config = dict(
    head_dim=64,
    bias='all',
    optimizer='muon_variant',
    doc_mask=True,
)
MLP neurons of a small language model. Each row is named by its layer, matrix (up: input weights; down: output weights) and neuron, and shows model dimensions 112-207. Each number is 128 + 24 x the weight over its row's rms, rounded and kept within 0 to 255. Numbers have three digits each.
After each neuron's rows, "fires in" lists the words (lower case) most often at its 100 highest values on Wikipedia text that the model never trained on. A number after a token or word is its count.

L2.up179:097082148129161140131089127112135129154109181058174112126119132142119149135138152149125113154120121100103147168099159131102092155141118142132087106123164138136187142130115118134126092115124131109122120163143057128127110123141113126122140154133127122111128098166133107131124119107167124117
L2.down179:100100153116129122132138149157122093146123084117165131115120146129192100122103116125152079121140114159132139101111177133108119105130149139152109110098122117114169100146123138107100130125112151155088103146092105093097111182128169120133147118145129146131137100148088126090159103128138146113
fires in: "be" 26, "been" 15, "were" 9, "went" 6

L3.up502:107142134113119120119107102150123107111131137151093111142139131146110146095164112094110147149174106115214159135119113147110124103098081140113104129089158108145143166094124138104118164137189129160155129151133148091126100112100112108133104106135118133132157156131116140129135143105087122145
L3.down502:144120092157155149100075120119114140128099132151115148157068133131116131109101129161103142126151156156115122127150140115158115132122091089075160169111123115116148124151145127119073137144120112079135158085150158112140124113141157141128107158114132105133125167118166119124152112081098111089
fires in: "until" 16, "would" 15, "will" 12, "world" 8, "silver" 5, "temple" 4

L2.up138:118129166139119140174126105140100116142125123123104096139172156132111131127135088150128152164140154085132072113106120098089123121129155139122105163181115176167134157155111126136172104150101142118160130113124208121140118167064144142128125114148117115115121105162129103137176170139117100130
L2.down138:143140134100154140129144105152100101141158156112175119141112130139160094118120118127109127130111102125117118120148137140144179137074114108141177092124136098090139083192183119098140109090139141100124130100106144110107201155120149104141102125143106131130119103166127144155162129154125110116
fires in: "in" 49, "between" 20

L7.up664:087106110136111149116084096165125132110104114138117137129114156155127096127131157155165129119145143142120110135164193175154123140067124133132132132190142135124136107121135145133097080112134114144085154125162138078068142144098138106097127158154096143124133143121136111124124122130118091164
L7.down664:167119177107133129154144095114110145136103094129124140118170158062150088147118155154120154127156148098171148067146129124150124147118122122123141122122098171121161161118149127141106157183123079145113161122128140126129096092086130138124147098184153104129129107106121099115163173138078139143
fires in: "by" 52, "to" 7

L7.up309:113118146157117151155140104131095129115118156156173139151160138126120146116123125098145138086107121116146115120150135165126146176147109151120133153097113150085083123075185146169074149134153108172148161126143159125113122130096148132135075153158119132120169107123142124143120123154126161087
L7.down309:099147098128129089170116129174134133095143139115095136166125127124154134144142124180135136105139108121135131109130080077132114128116176109129102130137140175128144137112123129138155110133115129152147106120144107166143098094128146136140177090105089104122122131167157084136099144130134131118
fires in: "their" 35, "american" 8, "french" 6, "personal" 5, "america" 5

L3.up634:089151091109098143112162102136136122143136123098135140137154147134077122095162074188145155136109149163128102115098126115104131121121122096134140142147140152150080145139118166122181116095144162126155158178163144178114083097110119149099111141123087139124110170133113114127157152130139137134
L3.down634:118112142153165129166124118121121109107145149137110098105141153096126155133151087174141116125100106173134116095074168132133119131104125102116118095060122095090141128140136143118117092127136132079140128121127129154137211167093147105140115100182120133146139110094129165115146143168091114135
fires in: "baseball" 11, "being" 10, "football" 9, "footballer" 8, "book" 6, "body" 6

L3.up732:130139112130091105113130118156144102122137141153122131129141167110096154087152118160131144120138155122145125169106125154104139099106164149119111126146126146139136170070166175101108164168136160138178170113115122133122101109109076136126130113107145092161125117116155128150139131160087117106
L3.down732:199168161154108149140128101167149113125116134124112144141166120129098108124114132122156139157093166145159113144127146095128147133152097117118212121086130098129128124167110103166128137135090138091183122184156133107151144121126144083095143103112125144099114103077130099141140170081101074118
fires in: "would" 15, "could" 12, "world" 11, "poetry" 7, "score" 5

L2.up691:142136124110155136126122143127112115104132092125126147118097129136114139126125121150089148143142154158120156134112159119136132108106133130131148103121109104095141084147144120080159151123083131179123124103140166091139134124091121131112130109087133137113106142091146105144166144108161109131
L2.down691:152117119133138105125117126159120119073172121117124130146114171096151152138125149133078117153136145170150121133156106142176104131127121100090104103151089127131136095099114140095162083144134130134168114160132138169115149126118153139106128149085112147110103064136149130124123122135144075126
fires in: "3" 35, "30" 8, "38" 6, "k3" 4

L10.up590:164102138163131127125133073158137131111102149128124126171128160144153181148114090096147154099096134116139114091111108131129131140139122117128146132163143143146082112130149122102154095192152107114104130112136120109106052161119148103142152132129107166119120145135099133168102121106161095119
L10.down590:115137136127114116119121155105126118163125116121169131112148104128122111132179104181127136154129102110138100148142159140116135122121153173163154164051151129106114147125137147108140114105149108148104131149132134095125147152108122137122128130105182117125130149138132119121103087139116138107
fires in: "also" 34, "two" 8, "had" 6, "has" 5

L7.up530:132125146115144143150119121101105130111078114104131121130083142077105124105145127090139082137152136111123112152088147111125127113140115142137112094179148116089132147139136128117125132119117163130126152116111130130119115156140105113134115203096146096155123136093164137143123132135102091134
L7.down530:133104101177097108098113148144132147113139124118126142118165153161134119116112109107138094130142149166111150106117140164147131126103162131123122164100111155146123147083099141154131171162126114115126169131102153103094116160163122122082083149133131110102131126096062126086115138146155110125
fires in: "it" 44, "career" 14, "goals" 12, "biography" 4

L9.up13:109149135161092160081148177155147138155153146131129103109109116136137144125112196126103113110104147133143110134126131097142104145079141112117097130110110106126112133161098109124163136093096126113090122103099174101121119115097153149082128143131157124139123146133132151101106099140133108142
L9.down13:110142150133129109176100188123096158157126108171145114141158121163145137092103164130138116144126148115096097126115141138174135152093149139151206124110151107162179138136104137138130101138164142153140085099158108133133099078123137139138077129128145138105116113144099117109159134129133139104
fires in: "with" 47, "including" 11, "by" 10, "into" 4, "to" 4, "about" 4

L10.up310:132176148170124083097143175112094083147151113112151118146138111112133112116122184167145157119130169151109132119120145145109122135144100116129127112091147132135162106147153132141158158107107164108119130126115177129117144124121179090118119157112096156129132135166101132138110149129125124164
L10.down310:094115115129138157151113114133112144145098132109067138136175140175119106093120147104126121110133107153133136139116151136129107151124159101117134118097127131166125080096117131129098132185092120106115098141167139102138060150165158107118098130095119090171103147136181135156123158139154114116
fires in: "by" 66, "between" 8, "but" 7, "because" 5

L2.up142:132155133087141123106107126116179130084124168094112133162121130142131106194102065139173084184125118104141110154152112139086125109114108084120049113140124112121122161117160119133124118114148166097119138171122175123115108160101152112107149119134135133114127088137137083106122161099152139120
L2.down142:117081109126111137132124133147118096129129104098136101103123107091076118139103148111113079102171077110176139097126132134118145116138152170108145090135173148165118112122094123150144126139120163112126118126097108124125115126106118099174148178151143110127095120129135083171145166157170089106
fires in: "he" 52, "entered" 6

L2.up418:125149137142125104081171124136116138080109114126146100131144162122154144122119114134144139109117120121185134165098121092105157161120157110146154132101096124158125138138135118098119133132119162149138115131108168121120144125122139163087139187105062134093147119128083099089090140128165172123
L2.down418:085103126150134175087145155148130109110124142082127168117051115153111154106113114157119118158123129126111165125128152093081129119101110127129121141128126148140152143120142172132136157118162089116141108168134129163086129133146133126126102163127130175110099112092138171110130158112133085120
fires in: "music" 19, "gold" 14, "golden" 8, "sold" 6, "musical" 4, "hold" 4

L2.up137:138094123105132142125112144120143140149088152130110106105129087111160085107128128141145127131127155085122111089108092141146112120091115101083165132145133144141113082112117076096166143168142105155146160075072163119163140112134069105138132166146111139142131107142121094133136074120077105145
L2.down137:127164103089138114134116157142125120162105130099090103107125141172162128078160119118135097124165180140148134121132112144141156140088147072121120140128137136112117116158110108104140128141133113173121144117110172128158138115096081152151090094147092162147124102125142146160177125165093132123
fires in: "in" 74, "including" 8

L7.up387:129145203111072133110160149127170124098082089121170129133145126122104135133123091132131107120121165103096142106171143072184139141118128143127119118131120122129125117088149126131133120111121155127144171162107146143095108118095126098157142139178119134103109132130154084132203073155152147162
L7.down387:111120180109144119120115075206199113100134109141142101135138112119145113124089119098092147108110099121100077132139124123137129164148137102113088144133155098124109137158119074163113144106139148155125122104105147134115085137132125098109132138174138185095119121093129124142133131129130151140
fires in: "october" 20, "member" 11, "members" 9, "membrane" 6, "composer" 5, "motion" 5

L7.up485:098140105095098175078095084156122131095092155184139081126131144135088100133138133129121146110153146099138140159151146154153123118171117122153127107115107177130071148151120119153114165144108130137127116142135106109134105085105101158158126101121148115140112176150138098151113106136099094161
L7.down485:176115139134109123119143117084149129158164178099125169098088122102122152111122076104129111112108097114135111081130123116104137112140115123153124111142132109132160145122113146100162137127094170166132111101141129153145098147121121094138146130162102132146147133128134158139136123141132145149
fires in: "also" 41, "august" 6, "american" 4, "america" 4

L3.up339:105128117108113074064125117104123119136147111120074136139120153140123133118126101176116121109199157135094168148180157145138130167091134143132088138150140127117065096126135153126119092168181169152116130160131149124145128132116131169109128113107146136131148130166140117102144133122137163104
L3.down339:137141164134129149121123115156136084158064125114148141096166126053133103129126080134137104146080171154118112126081132128141141086137100102148137142116101106127160102119149106154159145136159163074101083115160135130154166142163114123147106111121111129154159136119148139142110151127116129103
fires in: "united" 21, "university" 15, "until" 11, "units" 4

L3.up600:126165137142098122098157114154132086117156136158125163141136138087126105104105148147156141124120080098125094137102131111127158077141118131120125120152113140163168143090125159132045124142135106117134133107123124073142156120127123134131130148125111096144176145113162117140110106169134131113
L3.down600:155133116152123143159120082156135078111116140129125129094122082105142096138133172132099113106175109166137185131105093120130127106136133136165129166106145140145128144139148100121100119097113131145128113110113148128137119143159128132115128087182135169143113138205141148125118129154093145144
fires in: "their" 46, "netherlands" 5

L3.up588:125129098126130147158175145125184134180100116104136111180153113131109108127127130116097121087144128090134153093137112146119109153133161164148152114148113149127143136111133100065136133154132147168125147169173119137127083122124124138147096118119118105126141180100098111141120155118091133106
L3.down588:137101123121133135182112125100140114178093160140159120136084146172138138114170145134099165109131139127128129158148109121135091144097146115143140110123104144117175080162172130081091187137141119123115146085122123169144103127087127161104116124120121121088121112135160112064154123150132142085
fires in: "north" 22, "although" 8, "anthony" 7, "an" 7, "authority" 6, "athletics" 6

L7.up27:137095146156141102115098138133122133138099134144138095140119116186172179112109100114159130126176157169086133153146141103136135120145140100150138142119099107117081114104077177132129106115128170156141152160149134148153152162099112134141105132144158105115107156122103111132134124073139126123
L7.down27:112128128197109119133137110171149144140097063094117120185110096134128113153124108126100129115129118136100119121140086151094094107123151166119075110126139132157156136143105112108117140123122151148125099150136139126168108119128120093147115092091167148153162174096132149150047159143150154150
fires in: "it" 51, "its" 31, "children" 5

L8.up35:116145116118133100159121127137135169085161123153146141117102121128126097105131157167134114118077151116129129107114147120139117129153104105150087147123112162141146128154146117108137129124139133112136071117128118146147123139116152127137125146098160121145176112145087076173104093119097144102
L8.down35:162153168148135170106132134146123138149123121134131116143141141145157152150118116123120123062171086110156108116100118099120131138122097168135169131116124125104135127109125128128117092114134129153120133057106078108131105108134124141104127156138125130129168136177157145118153093144126117102
fires in: "by" 31, "very" 8, "with" 8, "up" 6, "during" 6

L2.up677:137132136116183100116164135157114135115149094115154110150128136095154130110128123104125131136151109116150087128151132116139103179102115106115134157148120096168142156096110140132150141136130094167092106122118119096100144118079087149159144135137116130125109118069111076135098177076151115099
L2.down677:114122100183124108153126121097147106092121167126131147109126123140101127128152177128128145131140131098117167121118151145131156102159113148137151152081154140096158126135097132132117073116119163091152142129112101129164163091164133075090103137147149157106155126124131180098121144142102156121
fires in: "music" 20, "world" 12, "could" 11, "sydney" 4, "musical" 4

L2.up579:134082152181132113096132121111132160145148176104101132154117101105100140117120113129076165132173186154122139084113160106112109147103164148126156162133119118138122150109153118141114087158114086134133143145120117112111098116103108101113093072124123144160149102078103135105123117152134123179
L2.down579:127117097129150148111126152145116154147141135141122145138129124127137109113153141128090161122155112138128147121042119121142168135128101138121157149158138132128108153169127127156111106113123118088120123131140147098156149113148135160092120107102049134096134111146085144127138141123154127147
fires in: "as" 81

L2.up251:166107100133132169091125135113175171105150071136169102152135143134152149107132124152085155133120143092146122105100161101115137148144119106133102149107135152176104099143131118072136117103127120164143144128138142150103110113146152153135153166111143152103110122119134118132143132112120096180
L2.down251:161136098151168126140137134151143162072120093090142107094160123144127116102150138148115124157160123136105142099162178134115121128099106137138113125118136149147123107145115102107128160093141130043122179169169089103147145152083112128108177127084142150090111137124132123183146087102089138134
fires in: "new" 44, "mexico" 5, "nebraska" 4

L3.up462:145146102090137131157118110137177095138146182113139110076133136119159123151145113080154123127095128165137136143112146108092155137143139110118152141105158127101143112108121096103139101120097131139114127125125106098115087125125101143122109123125118139110140163132061118102110105148146150136
L3.down462:098164126157118109082159134151137143134146110155150126117099115077097095074183097170138141118088122131133117156083105118148123151138138099147129135134128134113140145138139150122130127096188121127111126113115096098131136109161106127149127098129117143101133105083122167112137111153141157103
fires in: "was" 40, "is" 24, "were" 22, "san" 4, "has" 4

L2.up660:115080159173078133157098103104128168140139121135121156163126129129123119081114085146186126141117105090148159143088137102110137125156151092109143139095124123184097101135115111118116140179188109130129128111124170148132133099152111157150152139141092104092131115114099160104120109131123143157
L2.down660:154175101076129130118103109133147131121082124143151123130145115118142111103127134129133118166165157151079149131151134201134119137150143139109117119181121120145138107128111108082156131071128161173145127126081127098094137151102131155145105141112138135137122141131129114176120117132132129086
fires in: "new" 26, "near" 10, "next" 8, "national" 5, "name" 5

L8.up651:087080150161154155123163161080137124106108122140112114118168141129131134121143123115126170157130121126131151112130138141156091135170136105133126083126095112107139153154122133124078097135103122130123118156124151123154120165132102120111140106155144122140108075134108138154121109127147100126
L8.down651:133152118119082146177123126137139161143149179184122127136142132135157147144111143103158117156125111128081116057104096127112159082160147138151131099108153134133099115105131149130102150152092164130091138162115070129097123109119115126153198170125114105115175094102127132143148154126113128107
fires in: "career" 29, "see" 8, "first" 5, "medal" 4, "free" 4

L8.up136:134072197145149100118149139125130120128149092098141114137123112126138139115144109105134104099128115130150144167095095075142109111119110102153173154133154156140150094119101154164153142132111100121099125146101148140121152134120135108136101169128135082111121141132140157128127126107117148156
L8.down136:118168096112180138118137114132123154128100130149157100146116117133147135080127091129092124108134112148151151124148143119139170113094110120122067142132086111132128164171131105111126105166142155133146142105144169123156130141149166125140162153139125109162156081126117140139140133094126139114
fires in: "where" 15, "when" 15, "because" 10, "however" 10, "although" 8, "while" 7

L10.up380:157157139112119136084100107107121103158135133147156118140136096127099103161170172128134143103124119081114165075105112125137119146149183065133147125116145125141099090104164064118093158149098139121119151126113104122146138123114126136146122139140105111126128117152138139134071116097112114140
L10.down380:072141158109158122168145115145151132144181168107119139144097194156137142167132121142121131059124138137141136108136097095077140115122103117124134157095110138091124137104123151181128138073112106092101109172141166183112110115110121115102101122117131162121113119149165157125124146133212122139
fires in: "by" 26, "that" 20, "but" 8, "between" 7, "before" 4

L8.up81:126109159098111123124083118078147168132132098103121112104132099152113097131109135100116126120116122151119151094121167104146129120157158097117166146112119119131096136168156133093112169130151083135091089140116115128130110136170133110135183146102135113148121174176119107168152166151140120104
L8.down81:133144133148098133115106096105078103154112144133151148121127149124126123096156108126166099106131138139162143158124113144143141139123136122153111096123148090091140118105081136149157122130098161109136152103140157137109148160123106100145175111110097167136146139092147150095140118123117125130
fires in: "which" 19, "with" 13, "while" 8, "used" 6, "where" 6

L2.up252:100120125127155122080156110146155149109124147090084125174149141144122137104158148138161153150121155087131149129122136128122132149144146106137106097122113122133166140136114136047145145140160111151157156090143114104100086160126102171129105133104126140137127151118167098096139189189135104147
L2.down252:132144152133105171183117128106093139102149114172120157106147136124152148178066125151125123123141102162109104093106143131158132128116116169115142167139175144134154146118153140184110115133119146127111094131133127171074145104130139125155207119120152122130103093101085182138158116112137147124
fires in: "march" 21, "season" 21, "history" 18, "january" 15, "research" 5, "secondary" 4

L8.up312:100088162164118129121123134128136129119084113141114126101104134098099068135127117184107136120113099164092144176127125145140101128130138117136094116128143131120119142101092111139141113093116102092146159113115167128162136173127130160154085152132088097109149122162131107117123106166150084089
L8.down312:133162117148098151152116133193153103157136102107144149150135108138126118124130178070119100144129115090128124102150164181132149111107102128116117154155125132179149139145110116145101155118157127119123126121137137148121122108111143117126131131119125126148124135136126108119159198097132163130
fires in: "to" 38, "would" 9, "t" 4

L7.up728:098088126131110157109102137084109107111110156152114093120083092116104140105159126108145092151125094148151136119126104124082119139124113100168128119082145172089124194107150133113175159109089105133146181170119113143100130155115138150115124112134148099158116125112108106140128106158158125144
L7.down728:122104147123141107091117153158142143128048130101132117125117151133142102132159132131115100124109117156140135168097143123148106118099118097125144102115143155131152172170152128113124095109135133094122102124114109104120131133109111112104135127127158117109166154117140107155142111168113073131
fires in: "is" 63, "been" 7, "being" 5

L3.up58:100108103166147131122138174144065087134150144164113126140169137139126171157154127091116123122137142104150169090144155161108132118133100109154174109151168109126129121099157141098143100064134101104117148105136142136116127127100133126116173131140115137146112102108163115122110117094107114109
L3.down58:115102116181125141103128156180097172145106129097137104082128189103161148138054149144156117136113115106119130094114122157147078081127130147143142157145060146113094103157120135128136143128162119135122114098133144136095119149148114152146107125106078166097123132141124135139099108133097112127
fires in: "9" 30, "6" 13, "8" 6, "98" 5, "95" 5, "96" 5

L9.up126:085127107124136137106067155114114107111098106104120119167157121115173132129100109121155106135177093144102161157095147137147135138097126166129109137093153138097066129137153124107120145115119142115126195142139172142138108164148111158114110117103117123173118184148152118144126142137125104169
L9.down126:125125075162107149106165150148097135152107106140128143107152176102115090114125120122115094126134154174092143094169133158109147125156142120145102139160142128114138160143155111133123146060132140155117105114107137154078148124121134107080173160113109124154170132115141139133160129136124143110
fires in: "it" 17, "its" 14, "an" 13, "species" 7, "history" 4

L2.up625:126137116125123153120167126163151170139122132121105129143113113146124123105117105119164100152137125140127171087100134123110108098101150198161141151132139144192143143113135155106116120149146100112169167148131092132102127116139109123099113115127143095117148169093117112117124129128122120138
L2.down625:144142109150084127168138099114081070159119094135124165123154087104123140115154159124110108124105148110096170097130130113132089120164150121132168092194113125124184154137167116111138125115115124135130106137153131140152130135158084145103102138112109132121082141193114119109108106085112139109
fires in: "north" 22, "national" 12, "anthony" 10, "although" 8, "athletics" 6, "athletic" 4

L8.up557:145138146128109127140139134116174131158110121130155170106116165083123172097127139133125148141164180116102151110116170114156085075101117152158104100141111097110084143131153176125126190138124142134122145109096129166094148110128114131117121116142119142101127163148134078133109137143072149152
L8.down557:143140084122109160123122142130152159126138156190128099182140149171132144111139148135125082070126090080172099139111127137163161126128134169102169130135146103137144112142136140174117107101139157135137124169134122126123114132137113145148107115121156145108090139095115163122145095136063123151
fires in: "november" 27, "september" 25, "february" 10, "october" 6, "secretary" 5

L3.up470:139148140122112104159076105133102100158084121103108131097157128137136101161162081113121151146119146160107102161150126099137139176141115133127124179134146070140081142148157161154118156114129082151130177112124146130144115129144129077143129115098100125148122112142152147123110119085141142165
L3.down470:109159169117094114155090145105114095134115172138136147094130158149129112117144109104134104123109131130104129111110142100102147143116139066125078119156169076129115141140121131105163124129141126105095188137136133153129137145146126137153158129121145097143163095121189138146091144100177146170
fires in: "in" 54, "it" 33

L2.up373:106129105181114093117139120156169128121123092120108182165139164120105140128161111159154134164135186093116112137085169131135108089149125110174157140071155133178165115120081127090091138100123076144127112097097164147140089155118121152163129159125135129123126126127096099118133190153156140134
L2.down373:138140144126129156170128102118094104121130103133108145118165115125151135114100142115136144130115129155143130143101149135122137132119124135106131189156072150113127139146159126173117129150115154145117109170137142132096178104086100114124123131156136124119083138100125157139091107119115130106
fires in: "january" 24, "born" 14, "history" 12, "york" 12, "yorkshire" 5

L3.up651:130140123124157111109175113165163115095095131069156165106131132114139144153119119132104138167117090165139161144157147103142164136131135097130143123128151102088103123191089111109142160093120153125155145132127154117164162126141134146139131136117145135126136142129147090148142150135142156102
L3.down651:139119083107124139148164122107117104183165119136152123129123118137143091180101153147133131144136090106131093116133146117138105119174143150129109120128140118159165113070124125124084105160164184131116102185127125112129105170127146122113123104151133129154077127123147154117106107138164146171
fires in: "year" 33, "years" 18, "more" 14, "age" 4, "aged" 4

L3.up419:147097112112102143110113140128138102105136132144144112109150132152128100137125086136140137167118082111165143121114138104110172108118095140112070115121152132139189116117146133146161100173109109130168135157098119146106113141151128126121141109122069151120124113161124090108160091152143118139
L3.down419:085108134129105129087151143120115106152112148089124158145130125137110109156137108100165119133151094137126118128111146113122113160122135133135150132093107127137129091157094112124122082153116128145107114148109125136109120145096117131173204146180125119154135135155126142126161155204132128133
fires in: "were" 63, "went" 8, "entered" 6

L2.up749:134122137149140112174149123089086116160123120105110183169140164108134114130164130124143170120120173111066158129157157144095112132152117178110147119111109133079103073105115118112068100147116122145162085115152139173148134144087137145103078129153131117101137098127120134162125121153115132116
L2.down749:120136093142127132096131147114087128134124133098059099102100089123098103132138132134132126139115163142128142152157146130101101171125118131166096156101157128163141131136160117118153131136149140152065113151134129146137110138120105106108084113091087120120143158084132138095113108142129161123
fires in: "north" 22, "five" 9, "authority" 6, "financial" 6, "earth" 5, "either" 5

L3.up605:163134093128118148093105068105144125132146129149107125105118155154140146149135138163127139141144141130160158125116134122139106097094119151098141089121121121105100153133106096091125187102129149164156112147124155136125146128149193086105071108097126111155149164098084092164147145131083119145
L3.down605:139101140154097169142151143095155152168143132121150123130161155105120132130129101160129134130116097142131103116112165092161112137106157149115127149133131072104082132094151175104151114113120186091145115117152109109140122110107136125153126173137074155111082106133113153126122170119134119084
fires in: "first" 59, "september" 16, "supreme" 4

L2.up728:132105119145119172150165131126149117129119166137132128165124136123121114124130092145161112168140157126136135125090131102120098097108122135151139119138112089160160146118172111134141138106122150119138121182104136104176104115107136074160149113148089138076125098097164111140131154130146141128
L2.down728:120158147089133120098150154138135089111089082119103125150158140120119128144144179145127148096124098148126116112157144164116097128115148128100171098069139145124117156162116140148104099133147109098115117086131149125123132139146125148092163100150148153137094157163142119127102083091123157108
fires in: "he" 62, "none" 8, "height" 5, "health" 4, "which" 4

L2.up215:110114094147125130091111132104099127137145149138112101087140136136089179098175163088129181157154137126108131122134128143089075126091106153166173148159104130128148145159174132100116156065129137128161134129114110101120140133165107131103148099130130101101107153040163117155135128144110104175
L2.down215:143129132127127126124149137127117141139124143147112128153106098126143114141088162121136064119122110125136117159089147143186163126163133127071109113100117108167125127100138150123103089179105128120188115109172120137098119151096156105144128171101125139099151121134116120151132147100135122144
fires in: "were" 48, "choice" 7, "greek" 4, "computers" 4

L3.up160:115126124163123152106153127149107152149141146077108122131119111103137123140127108140155146101157167161136107115186110170089113123085157193147108150115118141129126103118092100177130130112151123116124133136125142145114120150133127169131132123106120147147135106153111140155136159082112153088
L3.down160:123141085146144109132107121083159121130107127157111145088094160147100201132118141093126130100100153105103115096111121135122142114111110131120116135134078138117159133124101141121157126135125090139095162117091145096189140139126131092092140141113137143096072160166141155120118133153136131136
fires in: "season" 17, "out" 15, "seasons" 7, "portrait" 6, "sustainment" 5, "training" 4

L10.up760:102145137097093097158130116172122048138143076139074145088133118120125109116195120142130117119150100127147163114136123102085122116141104110142132138162129152154134171133094150137144110107173112144086140135149132112150154141154119127117091127117096154120117131139095149147110117108131124127
L10.down760:133111115156131112155137142057172144130121111141153112152177105113096134073111168119121147077133129158131149141121150095113140133107125087103134167144113111139134125102153124094135116134130126140107118108117099120123141119115149099149146130127162127126132136116129118122175133152132130122
fires in: "in" 20, "international" 10, "ii" 6, "it" 5, "isbn" 5, "institute" 4

L10.up576:070129119126134146060103149101114092114102141134129090120128124118120106103136152157156157084127144156108175103124128094167152160110165115081105133131159109179099110156138102130158149129124114131084117131142150101125123162084094120120087088163140186112090149145159133152109144106129118136
L10.down576:083131132164129134129147148096108128145143152115144101114129164116132124102111111162145163122106156154165147136119122136139110167101078143135138110140120146161163162099146125082117119147158151156111110126103098169148102149138143141132151137101130125123115075188099167118152131121109149151
fires in: "to" 21, "round" 14, "season" 11, "through" 4

L3.up109:138093099146150147181086142133110112117127137146154135166164136163129151132119097147130102158106102092125130164093125144096129131099153123078092142107106120116127129140170148092142163156148140126100150137118138128126102116073147157091128108125091159087117086112120164152121112073167129107
L3.down109:131136114130156138150148108153140133092104131111088133115120113128183125113126168100126118160131149157148154137125151120135100091133123123154105112137130118069150114134100163148119130118104109132147125085145116106121157092156124113124173174094180160115129126141140084140139146136116103114
fires in: "born" 15, "since" 13, "new" 9, "next" 8, "near" 6, "nearby" 4

L7.up540:119142141141140121095104119129104107150167130085103133170157111147084161140177101133135124121160112138100147084145118111123119165114158137143099118088090100126094076176158116087148154094138086168121146111113121177132120092120120104124126125162134120133104158158143122133147145154102119136
L7.down540:117161139146118170128127156125133101112125080149084121135145131136124120124108129166144141109048133099091147116115157134164112112118127143126130147098152162111164156125081126138112112120140104109140121095150091108134108113147117154106100103139174177105112121142136129112122143157152144132
fires in: "season" 23, "development" 7, "seasons" 7, "developed" 5, "satellite" 4, "power" 4

L10.up325:102159125147161069138160101118150138146136132142140152126145140113121155127097136126167130112144116174122137112099133131087106096107074139128106116130132106113146157099147144127160112140132151101102076148165138129199129151081128131172108164131186126115141092140139074151119111077139139146
L10.down325:092075167112078154147146151129152112103131107078132064104133166151136160144095115116124112147143135125126115116107147105147118098136123131141141122130114170193123124131120146124151190145121092141136136109136146108123128151108106129139131110167131140122135147125133124142107155103098150086
fires in: "which" 37, "season" 20, "height" 4, "high" 4

L3.up576:137130141090158089117152111183152140129090138121112162151132150104122079111120170159131109124135119117130104124096129108130158114115123073093136165148150153169122124090124184120103146148129102148095106155102154168151153114104150115095105117103117125129173118061136161118121075135115117129
L3.down576:119124106129128097147098166124148156125116102132129144111156133197132068134148115111124102108125130135130172166078097149117152159161081109105099120075176099121116090123135130126114111140123127131147148134128129082146127079100099165112147153119147095143150152103144140151113166140151133138
fires in: "including" 17, "club" 16, "include" 12, "included" 11, "as" 10, "clubs" 5

L3.up340:101118119151121156106104103107105117149143159122127119139137088137116126111147156103104142112142161141149149144068129088156107160122144133146102140156165122117061152137145104112132113120129140138145155088133125114140144079133096101132162118131143104127139135122102120162144149144117159101
L3.down340:166117121102135128118129174190132140156109126139065133126141108113123143131137127139158127116100140121149099156125152099146114109102137101116104137143111122144130165107121152159131101123114144164107104114082120091113143123134164133136116104132093111173080140150109140119155133125109145122
fires in: "as" 50, "washington" 6

L7.up300:131160123145114139124117147144124142155151104120103136183143092138102139076150111140136143104080129090118157149114159129109116129096093082126137114130143098056107164123059134111136160097140111152152120171147135118112116145186097110116090139152130117117104135114126094131093115165128110149
L7.down300:136167146108140090152078131101124135088149153144132159158129132143118119143145071168109125149191136162070096130105138168117122157163125095143130133156137060103144128127149104138108143095139130127171173134134153106122146123107121115155125108152128095125116078144156148100139157112124128158
fires in: "would" 15, "can" 13, "could" 11, "may" 9, "do" 6, "will" 4

L7.up192:196172123184128109158125129128173163104132076133121142108116135106143111136127155125126132111130113118147088088101145125101151158110132108122079116125116130120130145156133167147089152137133102119098124110114158106162133114129119116152078149141080110123124108114130137109105122144152134121
L7.down192:119132118140179101127110160114185118165112131160101130111094123143109134136129202139114117121149125126078132120166143138111133110198111151143116149149123119134136168155124126168138128153104060053153120128180104130167131163144132159129123166120158094115178138135138094150138112156136109104
fires in: "she" 28, "father" 12, "shell" 6, "brother" 5, "film" 5

L9.up641:129188125125136130089115130149124119141167091114062134141109149142117124103150131121179157117113181154081109116119108153173082152103126112113149131151095140139106108108106150092127155131116115133140101113107156141137113121084153158140148186173152168096148128159146091120101118084100105170
L9.down641:120113106126121148164135129154144144084113119136165155124135142113127140124105165116151153084131106140147112161116121094113085150093166115132148114140140126154135099127130128118130092164142073096128119107148115185075141150117116152096179128202153077138173157131114176112111119163102128160
fires in: "at" 42, "to" 27, "with" 9, "over" 4, "by" 4